config.yaml
num_hidden_layers: 13
hidden_size: 576
num_attention_heads: 9
num_key_value_heads: 3
head_dim: 64
intermediate_size: 1344
vocab_size: 32000
hidden_act: "swiglu"
norm: "rmsnorm"
norm_place: "pre"
norm_eps: 1e-05
positions: "rope"
rope_theta: 10000.0
rope_fraction: 1.0
qk_norm: true
attn_scale: 0.148
bias: "none"
tie_word_embeddings: false
parallel_block: false
init: "uniform"
init_std_qkv: 0.0169
init_std_o: 0.00331
init_std_up: 0.0169
init_std_down: 0.00217
optimizer: "muon_variant"
learning_rate: 0.0149
weight_decay: 0.011
lr_head: 0.00642
warmup_steps: 108
schedule: "wsd"
decay_fraction: 0.861
decay_shape: "linear"
final_lr_fraction: 0.0
batch_tokens: 131072
max_seq_len: 1024
doc_mask: true
train_tokens: 976600000
max_steps: 7451
dataset: "wikipedia_en"
MLP neurons of a small language model. Each row is named by its layer, matrix (gate and up: input weights) and neuron, and shows model dimensions 272-367. Each number is 128 + 32 x the weight over its row's rms, rounded and kept within 0 to 255. Numbers have three digits each. A neuron's up and down rows have the sign that makes its largest values positive.
A block is one neuron, or neurons of one layer that tend to fire together. After each block is what it responds to, as a language model described it from the Wikipedia text at the highest values.

L8.gate18:109046148129132053145079160095208129111167155109195117164148099115175089099187154126113079120137066158127117137118099109192110141113154076137098146154156167118121209165195158100094146137125198180114153143165159126074118085117181052154162105131100130049133140122146192165180097130153146176
L8.up18:148065133121181074109099145123154125180129095142152141121085111095090137157161163202069102149128072169097113149077138194074091118098086181126134159165158066153114129158159097113134129094137162180178120093114184192083114059115126157083074084099182106104116107090167115047121136099163136170
L8.gate87:111123121118141120130105105090142100126152140119186143070069142154098138108128124125147101137147134094085064146101046176190095142118127116144109123171058191124169121115111147080133155133188175134119159162157116152133089160142220089131105083157129120142176112163139110139150148177069142130
L8.up87:150061186073110155121130126105139083145104147138146133055089099102168086130129111150153132129112192118132219170134125150179102154166160183162083182094158116164115113158125128119183134073147108147085146153123127112189187112159142095136113141134123157116106112144168091133131126090201173197
L8.gate218:220139128116165112134118087193046095127115181138129130110156174124107102151110142182112106185145139122154122088102099119142063145124141128164104181121072182133074157086159126132129134115158196161112103118083163133205127090121128125079146085153061150174143130141128119112151107148111104089
L8.up218:165136060154156110164134126085070132164122111110148066198198094098135124136107118156177106122113136091170169162150129163184148130090170094144141105145103108103093098126115120128125094126138148178128135178196126107077127098149103155138110194180099144128156108166147067146109094145139188099
L8.gate394:102093124136143129170165155126129150129099126120137154174134116141131156133179160039112115150088106090157124092137144150099094161120125123095105145046161142117101183117122182102097106117138145128075131136116183201114100119115191110119123142142135161121089113067109090124076124122126092164
L8.up394:126143137138177078103149163073156102094085119095132138118156116141101117139161095074130120088158176114193142150077101152111135165091177144159175121149129127145130108152146164133130165118125099108179132133120121123110125106076127078148126145073107169109169097155102102178133171115173171127
L8.gate475:171135137079131123135160156039117110136172199106174169117085133102182079123155121156191120188164154104137146105126130121097149152121097169124085076115099134155163124106153063106145098116128098180114160152147119168134136083134116155094133147157104201100074104166145177180137117126075175116
L8.up475:175120131159125199200109093066116136146118092152139099159130120184101180151145172114184158158074097151141160104156127083185130118160130157089133147117108120122152081163121106100109138122089132122149145136177079131145197110157155080144124139101123112136132099096117108162086069108112150166
L8.gate539:073123122138101093155116054066104181118125094100148115184163118183150136218148120080134074135112137136112084130108135163124179155131166095144144142142147204113147130100117166201122179164108140139081126064126155136113106152114117116132120168130115148158171173129095139186081105160164155134
L8.up539:144143208172129146095096108148104172106072134160143150123100102207156083144120099190164122114135124093170118130087116177128163162111158148164098064172152146117169113176121181098162133144141089142124178149148132124101104132174142189060124109156075163105089121063097080169092101176139209124
L8.gate680:102165121146148139195143124188164168110135114145154149117194146188110134173106130127173092094095129148155136148109106150112170164124129159142114154183111103086161144157143147109129110116115048162142179074143145137117117097150113144108087069094111120138152128069165155101171186167076127108
L8.up680:080169187087139054197091124039166102081199152134131095090145125147087137126109161160160120166105189125152134165138133101131106052186118108108176184121101122123120107135074138097113114158138155166079107117176185137113200081116141122129116147108151158127122138115143135078146141062156103125
L8.gate774:131119161120189149128098060140121085130100108067141130147119117188145153133150113128167115133097174155088142109092086077120082088078107150167149083167141178141069099112154118130098071134176141236094126122093103163142154126199156105139092153067084070145153093079165095105125158065136123122
L8.up774:201074062121125154120093106165134077143129135075159122154145105150066102121145152089104158136132118178127170143154114101128184148142127109082170114151109198155087135125120145090115116183173106093113072099058090139178160121150145167116062125095117045147140064155057149095198144056160111135
L8.gate802:096109143117184108192086146133151113159125104146151149159144179116156111165176122096139159077153142133106115086194147182102072151106079083146121122101096161123131093103110129134102167126114116132134179152129128154095119120220086128136133172158129178105155113118140154137071128106121145129
L8.up802:123114167110137134091133108097102129190147113180181112089118146134129123144119179164115136145148099077151153179176104105128138069066114069140148168122113166161128141081123163111088152136151107172074112153165106083156147122134167120105142101175124150125149099038127134135104147148104106164
L8.gate912:104102122169126149090124170083162150125138185146135083119117170093139090144076105119104168180128170105097125172127118148172078143116072121115123178131090174185115155120115121077085080188127159126111159126157062101197094140215180170097140135107138178194150100123111164065109105142129146166
L8.up912:144150116097118161145112144099115106160146095133095084165131209177161097155107163127121149119107158136099121137145146141158111094116132064157117059056133075140208156078057058112104123099082083172131090131147133144098134157146134112175132122107171142155122092153092134142168099181163065098
L8.gate1076:133061095131166150047114090151152160108110066145134101121159157127155114130127082134095163202172080114113085106078134138123105135117129124119196144192192152126096135112097172058135160115109140116047121110118140078092115063111156114111112126089131125153141151128163160160168178111119154152
L8.up1076:153123077128124144106163129125115098147176092134135094081141149122103152106164052105131127151137107114122062115098097110099134137093164159078126059148115216104122066181075189048113147121136110087113142193129139119087127073134094111121137188175127128161120107139095078175108144130108116145
L8.gate1094:130048162099110179177120136159198116168093188185197120128126127118175126084143158153142129149111095119119103058160164159085120101132087085120143127139112150151146176148050100097130138203148144137111191128098139093180162042171189118110135106163086117142165099159140108110139136122123092108
L8.up1094:116133156113150116152138139148165055085138137112095152166122087091127126129181148164138170080167124120104123055158132119153118121096099086140117200123083126087102086102129175171133131158170132139096128161154111102126176121095104154058137047124125156089178097128083075128147131084144077117
L8.gate1099:099091127110137162122133181102130103121142159141123176101095115101161149132148084139113039112131125144063133148111116144121080105127123132158114076136141093044148134114074054136069120140124145126145145162146155137084124072140151126158102127135147154045100113156127130131145085165093148211
L8.up1099:079127118114159116151152080153109111141145106174112102135132127145187140110122108105124114089116120150088167174122118101154168176104135117142119135116161093142137154146171170179097144106078089145130119171123116115141142070115152134166108127135166156117103128178132073104137129160084085104
L8.gate1211:206118154159121146152151075185113114154107051087166155156120136133115102163105128134111140103122157131104170127108173109141054152051056147076128132144155105059133074137142188098142131106115116139080130157147121159162128105177085078114105157081093138125069105124097097178109168142124113194
L8.up1211:174144125135153130158136144158129117150067157123095178091151188097119126188153091108163144149167132077140090108153149171134111068119150160122081080156100079202151180137161146094148098127161118109096113122152127134095092127090107066120144132118119099136186155136083122150089143154121098095
L8.gate1299:173150165131158093079157104190103140146135141176113090099177150145116094112133133153077142118120120073151165134130138098156119131115133146085086125122154169109127108110136082125122163112181086140174083140094150181112114107086150155108111069120092135063154148056159171170128153140175146158
L8.up1299:149139140123138084135063128125105101136136091133137096136113120121166076143150161062138084145128155081167132096087142108166132073144086167135105083112166155115093090141079095133092171104123095153095135106131166079162125167094121114151120169102142130181129148126142134169138189101125138109
L8.gate1341:152139126148109149137154120126172100090100160119149149098182150131138110148128132189166117148164106114077093168151109128114122146114152154133126096176082184109127107123124140194061088070130182138138141114122119103143072133182133174149136179152141085075091119111027109076137103116076119144
L8.up1341:132129095117122143130077143083141114114097123181136138141129162150155155146101103137154138126101137104149110116094115080114109086181110192092104120174149167157093176133170126111119079184097158186084125107083124120106148116068164088109096202097082141096105148091102142110142120182093207153
Standings and honors outcomes. Words naming a result, rank or award, mostly in sports and military-award text, such as finished, ranked, Medal of Honor, 5th.

L3.gate10:170189126134101117149130141071134160190178102131158141185109204139053097113103168105193072151138102161117167115153097099198082126126119078160107118091141137122108105132084202111105071192132139067062135177115055165108131145087143112084108150130171084115144035144152094149131148108103094107
L3.up10:132156129185079114168129123135138125184118157091133093176144133175138162153144126112145176149147118061132175125126083146154137100075173154102130150089127101154110096100147078135120118203079161149119096104092110104141160148147178084101104144180208132160149106160137123171125124098075151157
Clause-opening prepositions. Prepositions that open a sentence, clause or parenthesis, right after a period, line break, "that" or "(", such as "In 1977", "After the", "For example".

L3.gate1058:154086040123143127110107157149109116169166187129098172123110150129136165143088121129083133135139153104170068166110138081131114122170118128105118161089067199109155071096093113105153116108161116177129138140102118151122155114140183134120171167137148150065159102132107133155131174095125086132
L3.up1058:154156143139123137167073104160140117129145165131139165095181143122122144153129109148167200131155132120107071102129114098124086124129070129140143127135054166117179127103137174094126131134093152160110119117145173184095106082122167105141129144154180094089136078107117129162121110188162147100
Sports win/loss outcomes. Words and table cells stating a sports result, such as defeated, beating, capturing, loss, record, Win, and score numbers like –3 in results tables.

L9.gate7:095125135152101104165141128138159136071135076132142128174122151126103129094109083124124161152093159129123140199100148115112095119155039058130155162162118136165132136184196106079089128155104114067114247170093104115105112143110146150115166135096180133085136099162085102113140148088106045141
L9.up7:134109096196100174102107094173142148140140163109169136104144121165119150137076151126133124118165135121133102100113205122141087057095207153111132206115130105104122164119104089162092098189133126076185111131106090119102166100140119142150125096100109138089137133080151102164095151148153117146
L9.gate65:190187110091138093091106120218160137184126144145153123185066176132124133171076144183123146172175111108092222156106125113111141187121115141110120145136103105133136116117126120025116072089155087089137138175167123113120175109131139080155093159105144142140119121167096067106075137124125091123
L9.up65:177168106166227098059113092142067054167144122112116126122121116082099162177068126156190127164120135146210152144130178134098088145142180157147151128125134182140177095141170134102150052113079153069145120126143157181139167118157152114154101122102125067153151114166117144145096164099118136151
L9.gate757:114078163111072133116074061153167116183159118134148142176035135118089138099164094090122104142134110122038083129139061169008072131228161128114156079183156140169129181137147081129154105116161098070143124150128151132152130149039176104105146092111162147186156085140056056138205089122132116137
L9.up757:109169158107044099156099151088101117143106108167119124136135155081083128132163101122118096124154142145114141091151131145100109080157130161094136079132148165110188116134126112140109134152192085115059149124197127140107121142111181130100103148140179123106097143120071166158215113115154139083
L9.gate1127:094112128123090109130137142194175129105142138101117055143140110117181127116067144148105182106083159124179139117131174104101133151138163092180139176107114160153112135133123131144131128149180093113101189090162110160121150117140151187129146098110140160140178093143080113172151106134120110157
L9.up1127:131162147117105116094131143168123122086129098137076166147083150160168069143139127129132221124189158174183168131118088114157141109165145065142096169152100112115169121162162086165087164154127110109145140116147141124164149181126146129146117096125079118131184123130175140137145168118101147138
Mid-word stems before suffixes. Inner pieces of multi-token verbs and adjectives that await an -ed, -ing or -es ending (resched-ul-ed, the-or-ized, a-mus-ing), plus research nouns like study and analysis.

L8.gate0:128088116168157145178146032140181113143104135097071078114162068153166184154161076068071202151162084125030153134142132167114119100172061143131191137129165116190097139112129185184089117140129137150111132104153119116115175111081101130134096170101158086155132157109122109096148103144135144092
L8.up0:070112151178192127105160082122064075194078089098093108157109175122153103105106126072138077121174116111162124129090050080144159179103144131132176145123151089103063137127079073167131143136107137138146145103130149116157156144060137158113158146156137106129154165104094142111131167125095159090
L8.gate23:132090125169124134102149133177064157074095126094124136122157120144130141099095101168113156122095069126139160133097148139175122101147131142156104116161166147164030164130157115129183082160146090117073147107116125139141125149144158077127105130152120121112115115168117152119163143064132095059
L8.up23:108109080128102148101100100086081121047055108143124171127072118139141093132145094112118115112121165151086156046144104135150071128107115084170139098135155096167042071149103204053170105120166183125113154128137064156139151145120120087135120141091130152092169136177136164139127111161100169126
L8.gate146:112123092122129120145098211090181125158179164105186115106081151133121182128122094145145148175158116096119134167070102149139097099135105123161129099153156077131130107181125064115121121149151185128125145104160097105127118123104201118170105159114073153162163076096125172183169191106127156103
L8.up146:146109156133123123189122188174163121062118175109105104211087109139127119135153090130171222153136151174161170144126094141086134158117049134133080130095098131134158164138104060056188093105127120171121110154150155170084152090113125108098097196084176187157168112124127066138094108097094110102
L8.gate452:154120152103162131163049107113137077145122178127132107103134135083142179098135094182118100131162124102124148152126054131140158051131109134103057116168180091104123143121077117130099108184089131172033078153133157180179130110148127098124105119134136112077147106185132194101125114157104087129
L8.up452:081121062098133112093092103112135152108109101107147136121185078134169071057131107126102166124126105076082138152151137132122142072110182129177092144139135104125096168114114186147107092124128116115077169147137136165136164173166168095158054119110142143162112156129192138081090161109140074075
L8.gate476:152148182183135047150147131126094175150147178091103068176087075107129061162125118150093109124100116125116184145156109112165146125128101154165121146192108141115107120138202141141060169172098109138154160136080166185181132102107170128125183102119187081126178121102144061103156165118145176113
L8.up476:138151143155164166179183147121137134095159181154132124117085077099136100088105158132099199061165187118175160148139146101156166143168157106120129152128106085090126176109168134180147100154096072131164140110101140142118176171157126094112140182110112162190127111138128128081120124138169071089
L8.gate515:172106131159172079092065086131182102103080060128109111116134118134170103094109131109151091105115117103070169043093108164220168143148183141199107160110137126070152115131138145134054177079103113139102113160086124178084097168148174139022080153122133082115143118136108105123105100123126170143
L8.up515:104156132178130106125071106050117126129130103097125134123053180137163168080133094147061108137130165149098133156071081139095146152143204079134092142119126063173108069162089133145123108118131151086138152155130110191059102134127128106095138178134130108145111130150125073152105177156186110145
L8.gate660:085089172111104097084139147133114098127192109112097113120142168147162119094138195151131099103111117139102111126100109120108122138135106167102133115161083141173081140115076090127107077126141156172132010132164114140084130082116099113119164187124109155049123108177189114208123164135110161088
L8.up660:132154155185153085170137148103101096171124138126071064115114137148085213121139190174114123135092093121155110162138066153134142154139155079179144182117112135135120142090100154162136117099124083141141051053131155145137119092116100080117160120103104177121151108125123150158168175086133144141
L8.gate670:134136170167123106147170150114157126129086128103113177160114140150142122115142136125143126147134161123127126145052110167095107074160118122138118136112150027100110104141150190143099068106179166082085181091165116166145172205104184165195117102097099123131143157045132107113127115120078164163
L8.up670:106150140137111171130119106116134136141064140192125072119177140147122131133140091153070082137146118121128154141111187148076142178128166115114096177120088088179107168156129133122185144125099101131085061128075077174108146075110150114189174098158125154102140135120095100098090097151148147141
L8.gate717:137150094206161117165103118168130132102173137118174111151136109130081106192100111118152100179101172100151163147107183166145117127170140096173114168178110099125101110156151103142071123165104141099124137171120169118144161114152161105113092114106084110115154133185124092121091077131163136165
L8.up717:144075110138145100117187106141111119080152077119153148184145097083120104180076078095082068129144120075113182128139127121183133164133163131120113103167133157099126138119192113106099100136148114092091123142110121091155153122121132166107108137119156070163159144102131142085191125149165141122
L8.gate832:125180169095174119102114157173090121131066200101151094131153127114128158120166136124120133090102097127164146155118100123111125106129136116106099150162115130139073103139121095100126145184074122134154102106133060119110127104053112117095131123101105126117129090134100117032101077105093181095
L8.up832:142067110172128100110162149138048145099065160109161097135155130165130180151195121151114134124063118108186096120096115146166155076156140118098082133185141150143097079160132110159151199116145155169199153080152106107115106115084062077138119089108096094012175084140151109129126133132104159124
L8.gate850:123106153110133194124123149131085121059068135136137076153118114129123150107117142123147130189121063112131157129080109095181145161142106160189164133053161174103075110125176157106143148139152065150166141129163146102143189083128133110093132126103141109200151135102112102188153128107153157132
L8.up850:120092137113189123126091131163117164186170083131060109118114133092178077140127112138089149073136129162109116095148127118122148160118100116131174149097159128177131128101221119114136118132137123069219123150153109124090040127155150134086150103108176118128080163090082167186130120109131108114
L8.gate939:057059102152170099099162124062179117154111153133111141134150161153112099113123130102103140160136118096135128162159155111140121115156146164130096173147151119189148075105101135139148158097121118047099082079085173106136099136120191158151103223140175150131102075082202130149116170124143100105
L8.up939:087059097127071100213071123139129136081111120121091127139131102126157143079155096155161137170079165161024112121146116130112134140150101157063133097117148116119159094132149150122090116042185177114086132142193149162123165097123104137095151078177127123149134099118116148154102109156036200169
L8.gate959:153136142171173086132140131117156136140093147101130111102137127131078079082112139195116140100131138147094152213133084115114112147127048129082223171145130110078148109115114135081123109116153107169112130122111160177061137106136062086160057134162144142130174091122155133136176131062111123149
L8.up959:081097125140112109160150146124126129136089141138117044159086197142098128093129070138119179133100158166062140199137068140132078062095115102102136180141149086133118157107083154042210148136127129119145132123142107111133114101204139072117151139098149084118106138135160121119157144148121093136
L8.gate1220:147206099116116162137098103152176140216120116150099090115089164151184104190097065158156164129095112095134095123204148106099162151108164120190127178143117149127157077103218102141132108173103125141151108087154140117155179143099078166124071098119219126122106103140177203093084153183154144112
L8.up1220:087056129110075086120188126136079118147097181154173153114137060158097152110112127098197100142076059106109165126142156082127176118123138116155162157115141174141115133109145151202101092154153163106123089098181151120140121069158117117126100138097117049120129095126133097164075166132176183146
L8.gate1261:090184159122087143096130097077114208141112124120116145092142117117176128149183144108137092124147137129130103157156072187124147137107145151149116114119159139119133134088138097130135162132148127111183131089122133146096112115149101112151106119077087116120171150160157122124154156131145115075
L8.up1261:206149154144187127129122167193091168134134155125092138177137142118138150107126120140179103149178072167120199147079114155132128090203125176154115117127141154090087166090154187141088117092126155132133117120099145135147115167146092227178104175154175079115182166095135124105178174154133107083
L8.gate1320:125098042115177120099174060170195108104088117126097067145129098146118137102130082133109142081152117089090147165144106121140119145137115099126087137175110096090132138094153141217105139133134067140150153154141135180095189154102150140083158151094112114168093175074120148130116142107133113125
L8.up1320:099066149143149081097160163162085090069128147134156061118077069184139128145154147153129107180205122122148167201132123175171237126121118127105112150126118181167070117102167103134101108135098168097118153139094164121142129130154123135147105170104180185165141157121147096074147081103093143100
Prepositions introducing context. Prepositions, mostly "in" (also for, of, on), that open a phrase of place, situation or use, as in "common in Russia", "In Australia", "used in sequence".

L9.gate614:131074156141146227067150096096077137132162137089153165150105094151135148151070126107111089121168138073108116084130122130140163086178116113105098082082103115134102098142121102132061119108162124138128098071117160150111125102158139092117035114153130085122147076162120156069171136146121165133
L9.up614:121088133181109190069117123114147144120184124113182196096136134165138172181126135139139112158078125105160125098160088127137143126122092094093172074119128109117128145148232148109100111117158135112144144085112123100183153106160102153095111112169108100125144148182104113155249141102170163165
L9.gate956:108205144072162123143083122118084145090159076073129121133106114156149069138121099146114183095106050173189144140119175089153097106146092139057109128110126206126157115116145145111117100127107137133037157169108094133156076137177086128070169165130092139155053121093110139142102077112141095142
L9.up956:074094169133126132162122179135111154129152129104150078151121146189136120173128110169104134126151108080130134143101173117140120104154173129135129165117080123089162113170066152066068135139168148100143143195132103145135155152100117172063138168137149110087156146110135097128117139192119122122
L9.gate1210:115112106132107114161157162133074144069080173098115072119075156061163194125126129142182090157098146152152118064130090112132037113116086134107097114136128193113090108104122099139147130189161138159096121143094178144145135142137134060128090153109126191088116116148143061115150108061113148141
L9.up1210:131122101125112123117131124110176179086141157116153128165068092125147146145092141101123131104149125165142128123079137154139127110142099096128143085114104201125114120108120161144152064138123103128106101060119201091191140087238122084124102185135114114138106143141133085149182049035146114145
L9.gate1223:100142143143151137141093123086134095134134200122113129112158115109110141191106097181085142101162114098115159154085149107093048093132105069119118123171126077085164120157136144086125120125128093109163146171138097126098111099153168105128150094130134144116086095170107124132110088097167146149
L9.up1223:055138171128093137127142135149099105093153098171104152143102107091160104157138082111193121116070162128153081136109098126089071090181118133093133159175119119101125133077116099059076101198163113123114129165110145110111170129096094123086136129128097116139198130141104104087166127141152120165
Prepositions after nouns. Prepositions linking a noun or verb to a following noun phrase, mostly "in" and "of", e.g. successor to, chlorine in, based on; also "in" as a word start (insensitivity).

L3.gate1064:147140075119133161000145129163085101167090125084099132094120167101156161161110139176169177120128117121149171084122120110144132133051111128124138162080141195088165084170119092119100068130161077090139145113126110109128121131107128074147187144161112119153146108188128121139170157177174077128
L3.up1064:102104115141202104023100152124089129126139154167076100131167122095131177120111054136162148127095128140127148126085149110154141147120084107127126123118122141128152087112149105084125127143112129101183118076105139134129082117096104142140121038122152101157098155146122106086135091157144120173
Noun before a title or name. Category nouns that directly precede the title or name they introduce, such as film, album, play, series, son, company.